MLP neurons of a small language model. Each row is named by its layer, matrix (gate and up: input weights; down: output weights) and neuron, and shows model dimensions 16-111. Each number is 50 + 12 x the weight over its row's rms, rounded and kept within 0 to 99. A neuron's up and down rows have the sign that makes its largest values positive.
After each neuron's rows, "fires after" lists the tokens most often just before its 100 highest values on Wikipedia text that the model never trained on. A number after a token or word is its count.

L4.gate653:57 41 54 50 38 60 33 39 50 48 45 48 49 40 39 49 48 50 71 56 54 47 44 76 67 66 59 50 68 47 31 43 43 53 48 46 58 43 51 42 58 62 70 37 58 51 55 41 22 56 32 54 40 72 66 56 28 53 38 48 52 47 73 39 46 30 79 21 72 67 56 41 65 61 43 58 51 62 44 62 35 43 43 57 61 35 58 74 89 52 53 61 62 62 38 26
L4.up653:45 48 80 54 44 58 50 72 60 45 36 33 66 41 42 44 28 58 51 41 36 46 51 79 71 45 76 51 59 47 42 58 44 56 55 52 67 50 59 54 41 59 31 31 63 39 46 27 51 49 58 61 47 72 55 60 70 42 47 45 48 61 47 48 76 61 66 64 49 45 46 48 50 51 49 52 36 53 66 48 30 48 35 41 47 41 56 31 40 54 27 42 41 53 40 25
L4.down653:43 52 52 55 58 40 54 40 41 42 65 46 61 48 38 42 53 68 51 47 25 50 57 62 50 38 46 67 06 50 43 29 61 54 49 54 59 44 60 57 41 57 39 42 64 42 56 51 41 55 44 35 57 64 43 39 61 52 70 33 46 41 45 55 57 72 51 67 49 68 52 23 68 65 74 41 54 69 61 43 49 41 27 40 51 43 40 31 46 67 68 47 31 42 45 50
fires after: "8" 13, "2" 13, "7" 12, "6" 10, "0" 10, "3" 10

L4.gate294:51 62 72 56 36 59 55 49 70 29 37 63 39 60 49 53 51 48 46 52 56 54 76 62 65 41 30 42 53 37 62 52 44 28 58 34 59 49 63 29 31 37 32 52 49 65 62 72 49 44 63 45 50 26 29 50 39 65 36 70 39 40 34 54 42 50 44 44 41 52 44 39 42 76 41 61 41 34 48 60 41 30 31 48 54 31 52 63 32 32 39 49 55 47 54 45
L4.up294:38 72 46 28 51 53 69 51 53 27 44 54 55 64 47 67 59 44 65 56 50 44 49 55 61 21 47 49 29 37 54 40 57 34 48 59 56 24 55 56 45 42 45 51 51 55 51 52 58 19 61 49 51 41 54 48 48 38 47 50 56 60 69 36 75 52 66 41 68 62 32 53 53 41 41 54 66 24 39 50 57 58 50 52 75 52 83 51 45 57 74 46 51 49 31 60
L4.down294:41 54 58 48 42 38 57 62 31 49 31 73 57 67 68 74 52 35 49 60 53 65 59 46 51 56 49 28 31 41 37 72 73 32 82 26 56 49 55 46 42 46 36 65 40 41 36 50 57 58 58 47 38 42 47 37 47 48 57 49 55 20 57 52 58 40 54 70 53 31 42 43 42 58 58 52 36 41 20 45 78 32 51 45 31 37 62 58 50 54 47 72 29 50 34 55
fires after: "\n" 26, "===" 16, " the" 11, " (" 4, "==" 4, "====" 4

L4.gate94:46 39 55 55 47 38 50 48 47 44 59 59 48 43 52 49 57 67 52 52 38 35 43 25 35 45 38 30 42 55 53 47 62 61 57 42 43 23 47 46 43 64 40 42 44 36 39 59 67 59 48 42 38 59 43 39 54 49 67 48 46 73 53 43 64 65 43 39 48 53 50 48 52 47 34 15 46 44 52 73 34 45 60 53 29 51 45 46 35 43 61 49 54 51 68 35
L4.up94:67 55 59 41 55 56 64 64 59 44 45 61 69 25 42 59 37 65 57 50 38 39 37 48 40 43 44 38 34 58 54 45 72 59 46 54 38 53 28 42 62 46 57 22 70 44 57 48 57 32 47 64 65 48 25 51 41 53 73 26 39 66 60 60 71 59 23 27 51 68 59 43 48 45 39 44 69 33 46 73 51 60 38 48 33 41 42 56 40 36 56 63 54 49 69 50
L4.down94:50 44 36 67 58 52 54 41 25 39 52 59 41 66 40 38 75 57 56 30 33 36 50 55 58 47 50 59 11 55 20 64 47 38 66 46 52 54 63 39 49 53 55 31 33 51 56 56 42 35 36 62 31 45 50 57 62 53 59 75 49 42 60 30 59 34 57 71 54 07 49 54 70 58 46 36 47 71 42 50 52 31 45 66 33 47 49 38 51 54 43 35 51 53 35 30
fires after: "0" 27, "1" 16, "9" 7, "2" 5, "8" 4

L4.gate217:24 42 63 64 37 55 40 48 57 52 39 53 74 60 40 38 42 38 46 73 59 48 59 53 25 63 51 49 36 36 37 25 21 69 39 59 46 47 56 66 39 64 45 62 36 56 53 58 54 39 51 58 62 39 33 45 52 69 53 66 54 58 31 67 43 50 38 53 52 34 29 69 42 64 57 59 30 26 45 53 47 51 62 19 52 35 48 65 29 51 61 70 54 52 66 48
L4.up217:21 58 58 65 37 49 74 48 70 51 49 41 44 51 39 56 38 05 47 54 45 61 72 62 42 44 59 50 41 65 59 27 55 57 53 58 47 49 37 65 44 56 38 39 40 62 60 52 42 44 66 57 65 65 53 63 61 86 48 72 57 67 48 55 46 77 62 59 66 56 47 69 59 25 49 35 51 40 79 54 49 47 60 66 41 52 63 55 51 56 43 55 46 51 46 44
L4.down217:55 53 59 46 53 28 52 42 48 53 37 52 46 29 41 60 60 32 62 64 75 45 43 50 57 60 63 68 62 58 55 38 45 69 67 41 40 63 46 37 51 72 44 57 20 36 63 61 55 27 57 59 53 76 52 37 43 60 50 56 68 52 54 63 42 56 48 66 51 53 45 51 46 75 63 61 52 56 58 57 44 52 51 38 49 43 62 54 77 73 52 73 60 54 40 54
fires after: "\n" 28, "-" 16, " (" 6, " Summer" 5, " •" 5, " code" 4

L4.gate676:58 52 36 53 58 46 41 36 41 52 49 45 54 38 48 47 61 48 62 39 59 66 59 74 51 43 48 73 58 47 37 46 65 48 56 25 41 35 49 50 36 56 40 32 33 42 59 58 56 61 71 64 50 55 41 69 47 38 39 61 31 40 69 41 61 67 35 46 34 71 60 58 72 61 77 32 41 46 61 76 37 37 53 46 57 29 48 19 62 49 56 74 58 48 44 34
L4.up676:42 59 14 47 73 67 63 57 64 42 65 22 66 50 43 49 33 55 44 51 75 52 25 58 57 48 45 43 45 55 52 43 69 45 33 71 60 48 47 58 29 55 48 23 55 55 51 34 50 57 59 77 56 47 48 51 38 53 51 57 56 56 51 51 55 69 36 51 69 55 48 57 47 45 41 39 52 43 47 53 58 79 48 39 55 56 73 43 56 39 46 33 50 38 64 47
L4.down676:42 49 40 42 51 61 65 47 45 52 35 47 74 61 47 47 42 75 62 69 44 65 47 48 71 59 40 42 50 36 37 40 50 59 44 48 59 83 61 49 34 67 59 33 56 66 43 31 28 47 51 54 58 60 74 46 53 63 52 41 42 53 11 80 63 50 62 39 56 80 39 59 55 50 55 48 61 47 66 37 54 57 45 30 48 55 35 53 41 41 64 51 62 43 64 59
fires after: "'" 49, "4" 8, "2" 5, "3" 4, "9" 4

L4.gate632:34 67 43 53 48 49 53 41 46 61 49 46 31 67 42 39 26 41 50 49 69 50 49 47 59 66 51 54 37 47 45 35 42 75 60 44 34 53 52 49 48 52 54 45 48 55 47 61 31 57 57 26 70 52 37 28 54 54 32 58 59 53 32 58 37 55 25 35 64 43 51 57 63 57 63 45 66 53 32 53 44 58 42 58 57 44 67 45 45 25 43 47 77 50 37 47
L4.up632:60 69 41 46 46 41 71 49 35 53 35 45 54 50 67 38 41 63 44 61 47 46 45 44 61 41 40 34 29 38 61 63 60 36 79 59 62 46 43 53 51 71 65 49 35 63 47 58 62 60 49 57 54 25 38 56 48 40 64 69 46 69 25 52 52 32 41 49 50 50 43 36 53 62 50 60 66 51 57 27 71 41 51 45 69 47 47 51 39 49 58 57 60 68 62 43
L4.down632:35 71 51 43 51 40 58 51 50 57 38 41 57 55 45 19 53 72 49 57 60 60 26 43 45 57 61 51 49 47 48 46 50 33 48 46 69 59 38 48 62 26 45 45 60 44 37 57 55 44 48 71 50 66 46 38 51 57 59 53 56 35 47 47 48 39 45 16 59 27 48 36 49 40 36 53 54 34 44 50 55 64 57 40 44 62 54 58 78 25 38 46 55 42 62 61
fires after: "\n" 44, " h" 6, " s" 6, " in" 4, "S" 4

L4.gate506:82 45 60 64 37 69 40 47 49 63 68 31 62 49 55 47 32 40 50 38 37 58 30 54 50 43 38 58 45 54 41 52 62 62 62 44 37 38 43 44 29 58 68 60 49 59 60 50 69 56 60 52 50 40 72 55 25 49 45 27 35 72 36 40 50 46 37 64 50 52 58 41 46 65 54 60 71 65 59 58 50 54 38 36 55 28 46 36 68 59 64 74 50 51 49 57
L4.up506:61 59 77 57 41 58 46 53 64 36 41 38 79 51 45 59 61 34 53 45 41 66 54 43 39 40 53 52 56 38 32 49 50 37 27 66 63 52 50 44 54 50 57 60 54 63 63 57 49 42 72 26 54 59 63 54 40 36 38 44 39 57 43 52 41 44 59 52 55 30 58 73 41 44 60 69 60 47 67 33 56 31 47 47 43 40 47 30 32 25 39 62 63 47 70 59
L4.down506:68 55 46 26 50 53 53 57 50 47 59 40 37 56 44 44 70 44 68 45 41 56 42 56 50 53 33 40 23 57 66 58 76 38 49 37 70 41 68 68 70 33 54 49 76 62 50 51 57 50 54 44 43 55 65 53 35 50 53 50 29 32 31 27 29 55 45 57 49 83 41 44 63 55 75 54 60 55 45 47 57 41 54 54 48 45 58 34 36 56 46 27 29 54 59 49
fires after: " =" 34, " career" 8, "ography" 6, "Career" 4

L4.gate228:29 50 50 30 37 76 68 53 79 51 41 57 61 49 50 60 55 38 73 26 48 65 44 46 53 52 55 48 60 37 50 71 37 46 56 50 44 46 69 40 53 46 44 54 56 67 14 21 46 51 52 75 59 58 66 63 63 53 56 38 52 38 34 38 70 53 52 32 55 46 55 47 63 57 55 52 56 20 41 68 54 38 34 53 39 38 57 75 66 68 44 41 67 33 41 35
L4.up228:60 50 64 45 60 64 35 50 72 35 54 63 52 48 63 51 55 52 53 36 54 56 48 55 39 56 55 46 55 50 55 48 37 40 61 52 82 60 75 35 70 55 57 28 52 44 57 31 44 49 50 59 46 49 43 56 49 71 57 72 53 43 57 40 57 30 49 43 56 53 56 29 48 69 58 44 37 76 60 53 34 48 39 53 59 48 51 51 46 44 55 43 60 59 41 36
L4.down228:45 62 47 38 66 57 66 69 64 60 36 67 80 50 48 38 67 66 61 59 58 32 56 43 62 61 29 62 33 50 45 45 48 59 58 68 46 36 56 74 39 30 46 55 54 47 44 33 58 39 36 46 42 60 45 45 52 45 53 58 29 37 51 65 61 34 53 29 54 55 50 68 38 52 36 61 51 54 45 49 43 53 59 62 55 45 68 70 69 70 44 76 47 53 74 54
fires after: "0" 19, "2" 8, "3" 8, "5" 7, "8" 6, "7" 6

L4.gate186:49 71 63 50 55 52 65 59 50 68 55 47 50 52 62 37 27 66 44 62 56 42 63 31 75 48 45 26 61 67 42 26 40 63 60 47 66 34 48 37 56 56 50 50 61 56 40 52 30 71 40 53 65 44 77 47 43 51 46 66 45 55 46 57 36 45 60 52 55 46 45 39 58 43 41 77 26 65 47 60 42 46 67 63 43 53 51 51 53 34 64 37 37 73 52 65
L4.up186:46 60 34 55 36 55 44 50 40 55 46 55 51 46 42 72 60 30 55 38 27 40 71 52 39 72 33 48 33 45 32 56 42 52 52 39 59 55 44 49 51 54 42 52 34 24 52 46 55 39 31 65 29 45 33 45 53 68 64 45 67 50 61 55 51 45 27 44 43 56 54 62 39 49 33 64 38 57 46 54 63 44 58 32 66 46 54 31 37 60 57 69 52 56 60 41
L4.down186:51 49 50 43 38 48 65 41 65 54 44 38 42 48 58 48 42 64 48 56 49 52 58 46 49 50 62 43 37 45 27 33 50 66 51 44 55 58 50 38 56 61 41 65 61 25 58 57 57 40 82 33 71 68 62 52 71 51 64 60 48 57 25 56 57 61 45 62 66 58 81 50 62 47 26 58 36 67 61 49 59 42 24 42 46 56 66 52 71 41 68 37 30 69 66 57
fires after: "\n" 23, "==" 17, " (" 8, " \"" 7, "S" 6, "-" 5

L4.gate338:52 53 37 69 56 59 62 43 46 57 51 44 59 52 54 45 40 44 51 48 50 53 84 48 36 50 51 45 52 66 40 55 54 51 60 36 42 39 60 30 59 21 45 53 50 43 49 43 70 48 44 53 58 62 58 60 62 21 40 20 38 62 43 48 63 38 41 80 59 29 65 59 50 30 33 50 45 47 44 60 41 23 63 43 67 31 58 60 50 36 64 44 43 51 59 34
L4.up338:48 52 61 93 61 51 50 61 44 53 52 53 58 55 46 32 34 29 52 56 39 51 40 51 55 56 64 59 36 47 45 54 57 47 43 62 44 28 41 52 79 33 40 66 49 63 47 43 58 40 62 51 28 47 59 49 62 33 34 50 51 40 41 30 32 47 39 42 44 51 55 43 49 63 63 62 43 54 64 74 58 49 49 65 78 39 43 51 50 41 48 75 56 34 42 50
L4.down338:37 43 30 48 52 67 48 38 18 50 61 57 68 41 41 71 50 35 54 33 37 46 49 40 43 39 59 28 39 38 46 54 49 45 48 40 68 50 55 48 48 62 61 49 50 56 68 68 57 45 42 42 36 45 52 42 52 17 41 57 25 34 63 52 64 30 45 68 42 46 61 54 57 45 49 61 26 51 46 34 50 52 31 49 53 43 52 38 48 27 67 52 36 47 54 35
fires after: "==" 31, " =" 17, " ==" 10, "ography" 8, "History" 7